Weights of a small transformer language model.
Size: 9 layers, vocabulary 539, 4.9M parameters.
Architecture: RMSNorm before each block, rotary positions, untied embeddings, capped logits.
MLP neurons of a small language model. Each row is named by its layer, matrix (down: output weights) and neuron, and shows model dimensions 80-207. Each number is 50 + 12 x the weight over its row's rms, rounded and kept within 0 to 99. A neuron's up and down rows have the sign that makes its largest values positive.
Before each neuron's rows, "fires before" lists the tokens most often just after its 100 highest values on Wikipedia text that the model never trained on. A number after a token or word is its count.

fires before: "ter " 27, "ch " 15, "e " 13, "e" 7, "pl" 6, "f" 6
L6.down135:37 42 46 25 60 59 55 46 48 39 59 31 53 55 54 43 75 53 51 51 73 52 57 40 58 44 47 43 82 29 34 70 46 43 57 65 40 52 44 50 73 66 58 18 62 33 38 48 45 57 41 66 71 44 43 32 25 50 37 51 70 67 52 42 41 53 42 62 53 62 45 54 49 33 53 44 62 42 41 73 49 46 34 56 42 41 46 46 51 33 48 36 56 62 71 55 41 63 59 41 36 63 32 64 59 41 64 47 38 47 64 59 37 60 52 61 60 54 54 27 53 58 45 43 60 54 55 43

fires before: "in" 21, "e" 19, "es " 11, "il" 8, "ed " 8, "e " 7
L6.down122:57 40 53 53 35 58 43 28 30 60 56 48 33 58 47 27 34 53 50 39 45 60 58 17 56 52 48 69 39 53 43 43 66 47 50 38 65 37 53 49 66 59 39 73 55 71 43 59 49 80 46 43 48 53 45 48 84 64 52 51 57 49 31 42 64 42 39 29 52 33 28 53 42 60 54 46 61 27 51 31 58 64 52 45 62 71 42 64 35 70 44 67 64 37 35 51 30 61 49 38 63 50 39 88 64 68 21 40 36 34 36 36 43 57 41 40 45 40 49 74 50 38 22 33 51 47 62 65

fires before: "d" 17, "it" 12, "re" 9, "li" 7, "g" 7, "r" 7
L5.down275:58 36 59 70 49 58 32 32 29 61 54 61 52 52 63 33 62 65 44 36 34 46 51 33 46 54 47 57 51 62 46 81 47 56 43 62 43 62 60 55 70 52 48 53 37 42 58 78 59 61 70 60 51 45 78 35 41 30 32 73 49 55 43 31 62 13 58 55 60 57 39 58 55 38 73 47 81 48 56 51 49 64 41 74 27 27 52 37 69 56 37 50 58 38 52 49 53 65 54 62 39 43 32 57 59 43 42 60 23 66 52 44 55 46 42 41 61 41 67 59 38 54 57 68 57 63 40 47

fires before: "ing " 23, "ed " 19, "e " 18, "en " 9, "es " 8, "e" 5
L6.down44:32 37 62 55 36 77 35 57 49 42 61 36 37 72 42 70 47 74 40 47 60 49 49 40 36 65 28 49 38 41 32 69 37 51 49 59 59 49 33 13 59 54 58 14 58 34 30 44 39 46 71 36 49 36 59 45 27 45 31 45 58 42 25 52 51 59 53 54 42 53 48 42 46 60 65 56 58 45 62 63 48 36 47 56 58 83 55 42 68 71 37 34 41 54 35 54 78 71 36 38 62 64 48 43 46 58 68 36 49 48 54 48 52 46 49 29 50 44 58 56 61 16 61 52 52 31 59 52

fires before: "a" 18, "am " 14, "at" 13, "ch" 12, "am" 10, "st" 4
L6.down119:36 55 23 71 38 70 39 43 51 43 65 44 39 51 56 59 38 57 39 30 71 50 50 69 37 52 41 54 55 87 44 52 39 46 36 52 51 81 44 42 45 37 40 61 54 61 40 45 47 52 65 35 59 48 51 63 38 44 41 18 49 55 57 60 34 57 64 50 66 74 50 53 45 38 41 66 13 46 71 66 45 60 77 52 64 57 66 33 43 43 32 55 46 53 29 69 60 59 67 42 56 36 54 60 54 64 46 60 48 49 66 49 57 56 44 54 55 62 57 56 35 41 62 51 37 84 55 43

fires before: "e " 15, "al" 13, "e" 7, "ad" 7, "ar" 6, "m" 6
L5.down315:52 52 37 43 47 62 49 73 64 40 58 53 43 42 44 45 52 66 54 29 52 58 48 42 61 29 75 42 37 56 24 55 58 54 47 25 45 46 23 45 52 54 41 47 52 40 61 34 31 46 63 37 43 62 42 48 46 64 50 62 69 60 29 36 56 62 17 76 40 49 64 44 51 42 48 48 52 59 68 64 56 35 46 38 70 63 52 33 49 57 58 67 47 56 57 43 54 53 47 32 62 49 34 57 64 67 62 66 65 46 41 50 62 33 61 54 63 33 64 55 47 42 92 48 78 38 42 76

fires before: "er " 22, "il" 14, "y" 10, "o" 6, "ar" 5, "er" 5
L6.down248:40 50 49 59 67 48 41 49 48 72 55 54 57 32 57 35 44 38 38 61 65 44 46 23 68 58 61 64 58 63 62 61 63 48 34 50 33 51 68 54 49 47 35 52 39 34 58 61 52 49 49 45 59 35 62 21 54 41 50 35 49 52 24 31 50 47 56 44 70 41 61 49 47 47 49 49 54 28 58 54 43 39 43 59 46 68 80 68 51 57 55 47 72 38 53 45 61 40 45 39 37 68 50 32 67 28 67 56 55 28 53 57 52 46 59 40 53 25 39 40 36 47 37 48 51 64 48 41

fires before: "s" 28, "si" 11, "or" 7, "s " 6, "i" 4
L6.down6:45 52 53 55 34 61 64 48 63 60 53 48 52 52 62 59 50 47 64 46 62 38 71 52 63 46 53 44 57 48 49 40 65 75 67 57 38 60 51 45 61 39 55 35 52 53 41 45 29 62 43 47 63 52 36 45 55 59 35 31 68 51 43 56 54 32 57 44 28 61 46 59 36 35 44 63 42 51 50 38 62 50 32 64 54 53 45 58 48 62 43 35 50 68 46 51 42 60 53 53 39 56 76 35 59 46 36 28 61 56 63 43 41 44 34 45 51 69 53 67 72 52 34 36 22 65 39 42

fires before: "al " 16, "ed " 12, "s " 9, ". " 7, "or" 6
L5.down243:00 72 77 49 73 59 41 44 59 62 50 45 50 48 51 64 55 55 34 69 55 49 44 45 83 40 76 47 51 46 60 41 67 48 50 60 54 42 54 70 47 69 48 44 38 61 42 44 64 53 35 30 43 07 60 52 36 54 57 45 37 37 52 49 48 59 44 49 54 37 49 53 37 63 57 44 44 64 72 42 46 84 27 50 41 67 38 49 41 58 52 43 71 45 43 57 31 71 59 27 57 54 36 48 49 58 43 39 52 38 60 46 59 47 61 37 52 48 67 59 42 46 47 41 71 33 54 65

fires before: ", " 18, ". " 13, "y " 7, "." 6, "\n" 6, " " 5
L6.down206:43 39 34 40 70 48 66 53 48 43 41 48 55 47 58 55 65 42 30 44 41 57 53 38 41 66 47 69 46 60 58 44 36 54 66 56 35 54 47 56 33 26 53 22 44 45 61 48 59 61 48 57 66 73 46 34 57 25 59 61 47 55 61 50 35 54 60 45 65 72 31 31 65 56 69 51 61 42 53 46 51 55 43 59 53 53 44 54 22 40 44 50 51 62 72 62 63 44 41 50 82 39 50 31 36 65 27 58 43 69 35 66 61 35 67 46 63 65 59 49 59 54 48 59 74 57 56 40

fires before: "b" 25, "t" 13, "il " 11, "il" 9, "on" 6, "o" 6
L5.down223:50 80 43 58 50 60 51 46 60 66 51 47 78 47 60 44 29 59 40 71 70 30 60 62 30 39 70 39 44 58 42 67 43 43 55 55 46 58 43 39 61 51 32 82 23 68 65 69 63 58 35 51 53 47 51 70 44 64 31 60 58 50 41 62 57 48 43 26 53 41 40 67 58 34 51 57 47 48 59 43 26 49 66 54 53 21 48 65 63 50 55 51 34 50 57 48 57 28 39 32 54 37 56 46 53 57 19 51 31 55 51 38 46 34 55 34 68 51 67 27 44 57 38 47 51 42 45 31

fires before: "ter " 17, "ic " 15, "i" 11, "e" 7, "f" 5, "am" 4
L5.down198:58 25 53 32 54 65 54 42 41 48 36 45 33 62 61 54 66 43 30 48 37 43 52 40 58 50 30 62 50 59 42 56 60 41 74 44 45 29 53 51 53 51 42 15 63 46 39 38 42 49 40 53 62 53 72 54 59 66 43 52 56 38 46 59 34 35 51 58 53 74 40 58 33 41 59 59 55 33 47 59 42 58 38 29 49 46 58 35 50 56 46 45 56 51 54 54 39 73 50 73 49 57 55 35 60 61 52 42 63 48 24 42 28 48 72 29 49 37 46 50 60 54 43 20 41 39 52 31

fires before: "ag" 19, "y " 12, "t " 11, "c" 9, "ce " 7
L6.down184:53 53 64 42 24 58 47 63 45 48 64 55 35 50 36 36 35 46 44 51 47 52 53 45 40 44 51 68 54 50 21 36 49 54 40 44 42 47 30 50 45 44 42 41 44 22 57 47 51 36 53 78 35 31 32 47 64 77 41 44 34 32 41 58 37 50 65 59 48 46 61 48 56 47 47 47 58 57 47 29 42 34 66 60 64 25 64 58 49 31 31 63 56 26 47 54 52 69 40 66 56 68 72 45 54 64 61 56 59 31 44 40 54 50 26 47 52 49 50 65 42 52 34 45 50 43 49 43

fires before: "h " 34, "e " 17, "ing " 11, "r" 4, "el" 4, "e" 4
L5.down87:68 55 38 64 70 35 57 33 59 45 63 36 50 53 55 18 44 57 41 45 75 30 47 42 59 38 43 46 33 43 38 27 40 59 51 49 48 53 13 47 54 42 49 69 37 42 48 59 40 55 39 54 45 53 40 41 52 69 33 50 36 66 63 35 32 31 64 52 47 40 38 66 86 47 61 53 57 50 52 62 52 39 39 30 48 65 53 53 30 52 54 33 57 35 36 54 38 44 40 39 56 43 51 41 32 55 66 58 56 43 41 28 62 46 53 54 70 23 52 77 58 40 38 68 40 51 58 53

fires before: "A" 16, "| " 15, "J" 8, "O" 8, "D" 7
L5.down84:61 69 62 40 41 55 60 26 44 41 55 49 36 50 58 09 48 52 52 52 36 44 50 57 65 42 40 59 63 60 47 42 43 31 65 46 64 53 54 42 36 59 43 52 46 41 45 41 46 38 53 40 21 54 42 51 60 50 60 54 67 41 44 49 59 24 59 44 59 41 26 62 42 44 67 51 50 50 53 42 52 44 56 54 61 43 50 58 39 60 47 32 48 57 37 46 43 20 41 51 39 48 30 32 44 36 44 78 24 58 49 42 55 60 71 38 46 54 36 50 59 59 77 34 42 44 43 39

fires before: "t " 21, "t" 17, "p" 9, "th" 4
L5.down25:45 47 29 75 52 50 65 46 64 53 60 64 41 49 53 73 60 61 57 59 48 41 44 54 38 79 48 60 53 55 49 66 55 58 56 69 44 58 35 42 40 55 52 39 26 64 33 37 46 50 39 47 66 41 53 49 34 67 62 51 51 69 25 50 43 57 82 69 67 56 57 41 60 37 69 50 56 45 64 42 58 18 61 58 64 57 64 47 33 66 42 54 49 69 48 46 46 63 31 46 67 69 52 54 59 53 52 49 67 66 43 53 55 68 35 37 54 67 64 28 51 50 62 58 36 79 66 39

fires before: "ear" 28, "l " 24, "ud" 8, "m" 5, "es" 5, "ou" 4
L6.down266:42 54 57 54 38 61 31 27 34 29 38 51 39 45 46 50 36 75 52 48 56 80 56 52 53 30 50 70 60 40 33 32 68 39 78 67 56 53 41 39 38 35 74 43 57 41 69 42 58 36 55 46 62 53 59 44 43 64 39 45 63 46 41 31 44 41 53 67 57 54 55 28 56 89 55 43 51 57 57 42 59 39 59 54 43 42 70 59 63 51 56 35 47 54 46 55 67 70 32 63 49 43 45 55 66 45 61 50 56 56 45 67 64 52 50 60 55 40 58 63 39 60 61 56 49 62 54 57

fires before: "t" 23, "si" 13, "v" 8, "s" 8, "n" 6, "tr" 6
L6.down128:51 51 56 29 42 41 44 47 57 66 41 45 61 38 53 68 53 36 52 39 56 51 36 67 29 60 59 48 69 73 22 47 54 39 44 44 65 60 58 49 46 57 41 44 38 49 74 58 50 44 66 68 76 21 40 33 35 37 68 50 60 25 41 46 36 38 52 41 42 44 46 69 59 64 37 51 42 57 54 54 56 40 27 56 49 40 49 51 40 42 42 43 73 28 53 49 53 62 43 56 73 51 53 48 45 48 34 34 39 50 69 42 46 42 39 69 55 34 55 62 41 44 43 49 54 48 58 65

fires before: "s " 84, "og" 7, "am " 5
L6.down263:57 59 61 31 74 37 53 31 43 80 57 60 45 46 40 60 55 41 41 50 34 54 43 47 58 53 62 59 30 54 51 50 66 43 44 43 53 49 78 63 54 36 43 43 80 61 26 43 69 48 49 55 57 72 71 41 57 42 42 54 62 64 29 45 59 47 55 66 53 52 61 50 37 48 54 47 56 53 67 75 64 58 42 56 21 41 37 46 54 62 60 61 65 72 42 53 49 43 35 51 48 49 38 63 47 65 72 56 40 41 68 52 52 48 54 60 43 41 34 33 57 51 52 43 49 61 63 39

fires before: "y" 15, "ow" 13, "u" 10, "es" 7, "o" 6, "ec" 5
L6.down24:59 54 54 66 66 40 44 55 42 60 47 18 34 40 53 50 61 41 64 50 38 62 63 42 69 44 59 58 53 53 31 54 48 36 66 47 50 52 45 43 12 29 42 63 50 32 47 61 56 52 41 59 49 38 42 44 65 43 51 48 48 67 56 38 36 55 66 55 46 46 59 42 25 39 61 39 46 41 61 66 41 46 40 47 47 50 25 45 41 73 50 62 47 42 51 56 33 35 44 64 55 48 31 55 52 35 65 40 67 59 49 63 73 32 49 26 46 60 39 44 51 65 54 48 51 63 51 49

fires before: "ed " 47, "er " 13, "ing " 9, "ed" 5, "e " 5
L6.down38:56 20 66 59 68 43 59 39 38 32 47 64 32 71 56 51 41 56 28 54 40 58 42 64 46 48 60 37 64 53 43 65 51 31 53 69 32 30 39 51 53 54 66 09 57 33 46 24 45 38 59 31 35 41 51 41 61 43 48 40 63 51 72 47 50 59 43 44 89 53 50 54 38 59 38 41 37 57 38 41 54 32 57 65 64 49 18 43 34 61 51 44 50 42 39 52 47 64 58 30 46 52 51 52 70 58 61 53 65 59 43 43 51 37 53 54 64 48 37 26 43 53 52 46 47 50 55 48

fires before: "ent" 19, "s " 18, "si" 13, "s" 12, "ul" 11
L6.down50:34 42 52 61 57 46 70 37 30 49 57 67 43 48 45 36 31 62 49 41 34 56 54 59 65 51 52 61 48 59 63 49 30 51 17 51 64 73 23 49 40 58 55 54 59 54 35 56 52 64 27 43 40 48 60 62 50 35 64 59 62 26 57 45 47 50 38 45 69 49 31 61 52 70 33 54 51 31 61 54 73 45 36 73 46 59 51 52 60 32 46 53 49 59 38 55 63 35 83 42 43 45 52 46 54 64 20 59 51 33 63 58 49 70 22 46 57 48 54 38 22 32 44 49 26 57 50 45

fires before: "u" 19, "ur" 16, "e" 8, "in" 6, "om" 4, "ul" 4
L5.down97:35 28 27 49 64 48 74 51 39 50 45 48 38 54 53 46 52 49 50 28 55 54 49 37 27 33 55 33 58 48 64 58 39 43 25 35 44 47 37 56 29 68 38 58 61 81 57 48 50 40 51 41 43 40 67 54 51 59 37 46 54 40 37 49 44 53 28 41 53 66 54 50 45 46 47 59 46 59 58 42 52 35 56 51 41 63 58 47 32 51 23 72 24 37 34 68 18 53 28 59 68 62 50 64 45 44 68 37 37 46 26 44 41 28 59 23 65 56 46 48 39 35 49 49 40 41 69 67

fires before: "h" 16, "is" 12, "ion" 8, "i" 8, "s" 6, "t " 6
L5.down207:59 34 40 54 56 46 44 53 67 53 66 58 65 68 70 56 62 48 65 51 60 37 71 59 61 55 60 71 55 57 42 58 34 63 62 41 59 52 35 67 63 48 42 52 54 52 37 35 61 51 59 56 50 26 50 58 59 57 30 62 57 44 41 63 68 30 39 60 52 61 44 40 23 33 43 58 37 63 65 51 65 50 69 47 42 50 23 39 52 50 67 36 50 61 42 42 38 50 33 42 55 47 66 44 25 45 60 51 40 56 45 34 17 52 27 65 42 59 70 42 36 55 63 41 42 41 65 53

fires before: "le" 28, "b" 8, "u" 7, "our" 5, "on" 4
L6.down301:43 46 50 37 48 72 52 40 55 41 73 32 66 54 71 42 44 29 35 37 36 66 49 51 44 32 60 59 31 49 54 45 66 34 66 30 51 46 15 49 39 43 47 43 50 42 51 49 43 51 62 64 48 64 56 41 47 53 54 53 34 48 53 43 67 46 64 35 53 51 45 62 51 68 68 38 52 64 57 36 38 47 68 20 52 67 52 52 67 61 55 63 45 56 74 72 60 55 48 36 39 73 56 64 40 74 31 34 26 55 49 54 48 30 59 63 50 47 54 35 55 53 39 51 44 35 39 24

fires before: "er" 28, "ation" 11, "ent" 9, "en" 6, "p" 5, "er " 4
L5.down172:51 55 61 47 50 53 53 57 63 43 47 56 31 48 49 65 31 50 40 49 47 57 40 44 54 64 41 53 58 58 59 53 24 42 46 49 33 49 46 43 49 25 34 73 26 30 56 61 34 51 50 47 34 42 25 20 66 34 15 49 43 53 40 52 44 39 53 63 42 55 48 58 48 58 61 51 68 53 40 45 48 56 53 47 66 45 76 47 51 46 54 47 49 61 45 17 42 60 38 32 17 75 48 54 48 40 30 58 47 65 72 53 46 52 46 21 59 49 45 51 45 39 16 37 70 45 35 47

fires before: "s" 18, "n" 10, "r" 8, "g" 7, "ther " 6, "v" 6
L5.down228:35 73 33 34 36 46 74 40 30 52 40 54 50 44 51 32 48 40 59 42 63 54 64 42 52 67 48 67 54 46 19 66 28 46 38 43 62 38 38 48 48 42 48 56 24 52 47 67 65 49 65 42 66 52 70 26 55 39 61 40 56 28 48 49 50 58 53 46 48 43 64 66 46 51 34 64 61 56 78 55 49 34 51 39 36 43 40 54 63 20 56 52 55 47 56 51 50 68 62 51 41 28 66 50 44 66 58 44 31 55 68 49 61 45 63 58 41 36 28 45 59 73 42 48 65 57 50 32

fires before: "n " 26, "it" 13, "t " 9, "t" 8, "th" 5
L6.down39:51 34 53 74 54 52 55 67 39 59 37 39 48 64 39 41 29 43 61 56 41 44 53 45 44 40 50 72 47 57 54 59 38 49 54 67 53 37 60 44 41 25 41 52 19 63 55 65 58 49 37 52 52 64 39 47 37 53 40 30 41 43 53 47 67 42 53 42 37 24 72 53 52 63 75 47 44 47 44 46 66 35 60 61 76 47 31 48 61 71 43 50 36 54 35 48 47 57 50 46 59 56 39 49 43 48 45 80 58 50 54 62 64 38 56 16 68 56 44 45 50 53 61 54 30 61 53 16

fires before: "l" 36, "s " 12, "il" 7, "on" 5, "oun" 4
L5.down116:41 44 36 50 57 75 63 40 49 61 57 45 47 43 27 43 54 61 40 49 58 53 54 76 57 40 19 22 51 52 61 32 53 39 39 36 55 51 40 56 55 43 23 40 38 73 58 53 48 38 60 73 51 44 36 58 52 23 48 25 47 54 48 62 68 54 60 49 45 44 52 38 67 54 61 53 57 43 46 38 52 47 75 37 54 51 63 18 39 66 53 34 43 40 59 60 48 47 45 55 37 60 56 59 72 52 72 42 47 58 39 61 32 34 50 65 56 54 56 51 50 57 46 39 27 30 50 45

fires before: "d " 47, "j" 6, "b" 5, "o" 4
L6.down40:36 42 39 48 57 23 62 46 54 36 32 35 47 44 57 67 41 44 35 41 63 23 64 52 41 31 46 53 60 60 55 24 65 45 49 64 45 68 49 60 26 73 41 37 67 57 61 59 47 51 37 71 54 49 50 56 52 39 71 65 40 44 48 60 49 64 53 45 52 24 70 63 57 32 59 59 61 32 41 45 45 66 52 54 52 43 61 65 54 34 62 37 61 40 66 42 68 53 37 27 48 55 56 54 49 33 50 57 42 65 34 36 62 37 40 53 43 44 61 33 58 55 57 52 50 48 44 42

fires before: "ti" 24, "ce " 18, "c" 15, "ul" 8, "ts " 5, "ation " 5
L6.down160:45 38 56 50 33 50 66 40 45 54 59 51 15 53 36 34 52 47 76 56 53 77 81 30 44 38 59 53 61 34 58 49 62 46 44 65 63 60 59 33 45 28 44 54 51 31 61 46 61 52 45 42 57 42 39 62 63 40 61 55 48 33 42 54 59 55 51 50 47 41 39 46 41 54 35 44 44 67 43 33 35 37 81 64 43 49 43 65 48 53 44 62 44 69 52 39 61 58 35 48 45 55 45 43 51 46 29 57 72 29 47 39 57 51 49 40 47 73 55 32 81 59 61 34 52 53 42 72

fires before: "ag" 27, "y " 20, "u" 16, "h " 13
L5.down173:25 52 54 30 14 47 43 42 16 38 62 62 57 40 55 47 50 57 57 58 48 57 54 45 43 55 32 42 39 67 56 47 45 38 48 45 42 62 49 57 68 51 38 27 41 74 40 44 61 45 67 46 43 21 35 58 59 51 62 36 68 48 50 45 57 68 46 61 60 72 44 56 43 51 69 50 47 57 46 71 47 58 47 52 51 24 56 72 45 43 55 56 33 37 61 61 52 37 36 47 51 61 51 64 48 54 49 40 58 51 46 38 61 58 56 68 68 59 55 64 43 33 45 38 59 51 66 56

fires before: " " 16, "ed " 13, "n " 11, "ing " 10, "s " 9
L6.down217:20 47 68 60 46 46 43 39 60 55 49 36 12 62 49 43 46 41 52 50 46 51 48 61 73 58 66 71 57 65 69 50 59 43 55 44 60 36 55 41 59 37 57 21 67 45 54 59 37 48 51 62 29 61 60 74 56 29 66 55 40 52 28 50 39 49 65 25 56 34 50 54 59 45 69 35 53 45 71 39 45 39 72 53 53 48 35 53 56 62 45 20 41 60 47 52 49 46 53 48 48 45 44 69 39 61 34 44 46 53 76 53 65 77 24 35 50 32 38 49 43 33 27 49 59 48 63 56

fires before: "ent " 22, "s " 20, "ent" 20, "s" 9, "i" 7
L6.down161:52 76 57 30 36 42 76 58 65 50 50 56 45 50 44 46 34 44 66 47 39 77 44 37 59 45 45 53 39 77 56 38 40 66 54 36 54 38 46 57 62 35 27 64 62 28 28 40 61 55 45 53 47 54 37 77 47 37 37 36 55 27 50 58 43 50 40 44 36 68 23 39 44 60 56 43 60 51 56 34 58 42 63 55 62 45 28 53 46 60 54 67 73 66 38 53 34 60 39 53 52 60 62 36 41 52 43 30 50 32 63 42 43 41 56 75 43 30 42 48 42 46 62 42 30 50 52 47

fires before: "s " 24, " " 14, "ed " 9, "ing " 5
L5.down74:39 42 23 35 49 48 42 67 55 69 69 57 57 67 47 61 41 47 32 32 61 27 42 32 75 25 61 46 58 40 55 43 47 51 50 90 52 54 62 51 41 47 62 58 52 50 37 46 69 43 56 42 53 52 47 48 52 55 53 42 50 35 79 59 33 61 19 54 58 65 52 37 54 33 52 47 56 58 50 55 32 56 37 44 46 57 45 46 50 43 38 43 48 45 80 45 69 53 62 49 63 46 36 67 41 58 50 45 60 45 56 46 71 71 68 31 31 47 58 23 47 51 55 62 47 33 57 51

fires before: "w" 18, "d" 11, "e" 10, "r" 9, "C" 4, "his " 4
L6.down34:45 48 50 57 39 38 49 41 68 58 67 59 57 47 68 58 57 49 63 67 54 55 62 44 40 45 43 57 58 65 60 44 64 45 65 37 70 64 40 76 34 48 30 34 35 46 57 58 53 63 44 54 55 69 54 48 38 54 46 58 62 60 42 43 30 31 58 52 62 48 44 42 42 42 70 31 65 33 63 62 54 48 47 70 47 45 39 53 40 51 41 46 45 29 52 65 48 36 35 50 61 42 72 19 47 50 54 26 55 60 45 57 51 59 44 40 33 30 73 72 46 31 37 64 51 67 43 40

fires before: "1" 17, "A" 15, "2" 12, "J" 12, "O" 8, "Mar" 6
L5.down86:55 66 44 58 36 50 49 48 50 56 44 55 35 56 70 25 39 65 34 50 50 56 44 51 66 42 47 69 73 52 30 43 49 52 49 52 44 57 41 60 44 37 31 45 64 63 37 34 44 62 57 31 47 45 45 64 61 45 35 36 62 39 53 62 53 35 50 42 58 67 38 52 32 45 30 69 47 42 34 40 54 58 40 52 47 41 56 46 46 46 51 27 52 38 65 47 48 46 50 54 37 65 42 51 13 27 69 53 50 69 49 51 44 65 57 40 37 59 55 58 62 51 46 46 59 44 49 53

fires before: "the " 23, "ly " 11, "1" 6, "s" 5, "ur" 5, "r" 5
L5.down35:48 36 42 60 46 66 45 51 59 52 50 49 60 55 40 28 56 35 47 44 32 47 64 32 62 54 47 64 68 23 56 65 53 22 64 51 63 30 41 58 46 41 31 61 73 48 60 72 61 47 51 36 66 53 53 57 68 48 51 48 58 48 51 74 53 48 75 62 71 51 54 67 50 42 42 56 51 57 61 45 61 53 51 53 48 40 58 66 50 62 39 32 48 23 60 61 44 64 39 48 42 30 70 66 50 62 28 66 44 50 57 64 60 46 33 61 30 44 49 58 47 62 33 45 53 54 56 69

fires before: "e " 31, "t " 11, "er " 10, "ad " 10, "e" 7, "ed " 7
L5.down267:43 56 58 40 41 72 55 63 45 62 45 17 41 73 65 40 55 62 45 47 59 51 64 16 62 52 57 46 49 29 68 54 54 63 36 62 54 30 45 69 51 52 43 21 53 39 40 62 62 52 58 24 26 42 48 24 53 44 58 39 67 56 45 53 53 61 54 51 58 79 25 58 61 62 41 52 51 47 67 31 63 42 44 52 57 43 61 51 19 42 42 68 56 55 43 61 42 57 64 39 57 44 31 40 46 35 39 50 44 52 59 54 50 60 53 29 48 49 56 43 42 48 42 75 39 53 85 35

fires before: "or" 44, "ri" 9, "r" 5, "ur" 5, "g" 5
L5.down132:58 66 39 82 42 54 46 49 74 70 48 67 45 48 32 66 69 48 35 62 55 38 46 52 59 77 67 48 45 43 63 33 53 51 51 66 70 56 40 51 52 48 69 17 43 46 38 46 63 59 48 41 30 54 32 50 36 55 58 42 34 32 46 57 61 50 67 38 60 20 54 37 34 55 30 51 61 61 60 35 44 55 38 58 55 64 55 20 50 23 45 56 59 13 34 62 58 53 80 50 51 50 64 38 26 47 57 40 36 34 38 67 49 47 37 40 29 72 48 35 50 55 54 51 29 49 68 54

fires before: ", " 26, ". " 25, "." 6, "\" " 6
L5.down171:44 61 54 50 70 68 44 56 41 62 35 31 59 53 45 54 60 49 41 34 47 46 37 58 35 37 29 50 51 52 62 51 63 64 58 42 56 54 57 49 46 43 32 24 59 43 32 46 52 47 49 27 61 72 42 37 65 41 58 57 73 61 38 48 55 50 25 50 65 56 53 47 45 29 65 60 56 55 68 64 37 34 62 51 71 40 41 42 19 63 59 52 56 40 57 74 72 56 54 30 36 43 55 46 26 61 48 66 56 48 58 74 54 28 53 52 38 56 67 42 54 44 49 44 69 61 57 61

fires before: "n" 29, "ed " 13, "ill" 6, "ab" 6
L6.down261:39 47 35 33 57 43 44 62 37 69 63 47 21 57 51 39 63 53 30 39 44 22 42 49 51 50 42 46 48 67 56 70 45 67 51 52 55 56 50 55 67 49 60 44 45 30 58 60 40 55 63 49 65 46 65 47 45 32 56 35 32 41 58 60 59 44 70 42 74 32 47 42 59 60 54 41 58 53 44 38 54 54 45 64 58 40 49 35 47 52 52 67 46 39 51 48 60 66 42 48 54 52 40 68 82 48 55 29 36 43 39 47 61 52 57 45 50 56 55 56 52 66 78 50 52 25 61 36

fires before: "d" 14, "es " 10, "e " 9, "el" 8, "g" 7, "ew" 6
L6.down111:40 49 52 77 40 42 33 44 53 63 65 42 32 46 64 28 51 51 52 65 51 48 60 51 41 51 36 50 47 42 45 70 45 62 56 62 59 48 41 57 60 38 61 60 64 59 41 45 53 56 48 55 38 58 47 43 32 53 69 50 53 52 40 34 43 41 76 32 77 44 40 38 60 49 56 50 37 44 51 47 60 28 35 49 71 82 54 40 66 36 34 60 34 55 47 56 44 45 51 32 34 37 69 66 77 44 60 56 45 62 61 18 69 74 31 42 39 39 52 50 37 48 62 63 58 43 46 61

fires before: "al " 25, "i" 16, ". " 5, ", " 5, "s " 5, "is" 5
L6.down2:29 71 63 59 72 49 51 53 53 60 46 34 56 73 49 47 48 43 76 61 65 47 49 43 75 67 42 56 41 51 62 78 59 25 57 46 40 36 42 40 56 56 46 00 60 57 42 60 52 50 49 30 52 51 66 67 48 43 48 35 25 50 43 47 61 50 37 38 60 68 62 60 26 48 50 40 50 54 56 45 61 64 17 35 49 57 55 24 39 34 58 42 56 46 54 48 54 42 42 41 42 50 44 38 60 53 53 45 48 54 56 52 55 58 45 50 55 72 49 45 59 44 82 56 55 45 75 49

fires before: " " 35, ". " 15, "s " 12, ", " 11, "s" 10
L6.down221:59 80 51 43 62 66 59 52 40 52 64 59 57 72 52 42 53 44 59 36 50 65 45 41 40 57 46 45 41 62 54 54 45 52 60 53 60 51 74 38 50 36 46 00 60 48 58 50 41 57 46 32 53 44 44 52 36 56 38 57 55 47 59 53 34 50 50 29 49 67 46 59 44 48 53 51 36 61 49 41 38 52 56 43 42 70 45 40 39 39 49 41 65 43 67 54 83 61 38 35 38 44 39 56 48 53 45 61 32 39 59 50 76 75 43 45 36 43 48 44 31 33 23 32 44 81 46 54

fires before: "ed " 21, "k" 15, "k " 13, "e " 6, "eb" 6
L5.down289:32 32 79 55 57 61 59 44 55 45 53 36 35 71 50 56 53 71 39 71 43 42 52 44 43 36 38 59 52 54 49 71 64 50 50 46 71 49 39 41 42 60 54 47 42 37 55 61 34 16 55 40 39 54 22 45 42 59 41 57 41 22 72 58 58 50 48 36 40 61 45 42 48 70 59 48 61 42 48 44 39 53 53 50 70 47 61 33 32 48 41 43 29 50 47 67 76 66 41 32 45 65 45 73 54 37 61 49 51 50 52 69 49 55 33 46 49 50 67 47 69 44 51 48 48 72 56 60

fires before: "St" 29, "t" 18, "ent" 8, "b" 7, "K" 6
L6.down66:48 49 55 36 47 70 45 38 56 52 64 29 48 47 50 70 60 51 63 44 58 52 41 57 42 51 62 32 64 44 38 53 65 59 68 31 61 51 55 45 51 49 45 67 68 96 55 58 32 39 53 32 26 49 59 46 38 42 63 67 48 62 48 28 52 39 52 47 49 60 63 47 53 64 71 63 55 58 64 65 32 31 55 61 21 56 50 69 54 67 45 34 45 56 62 50 48 39 54 27 57 32 49 66 38 51 50 60 60 49 51 32 64 62 59 48 39 45 59 47 53 66 53 43 41 44 58 56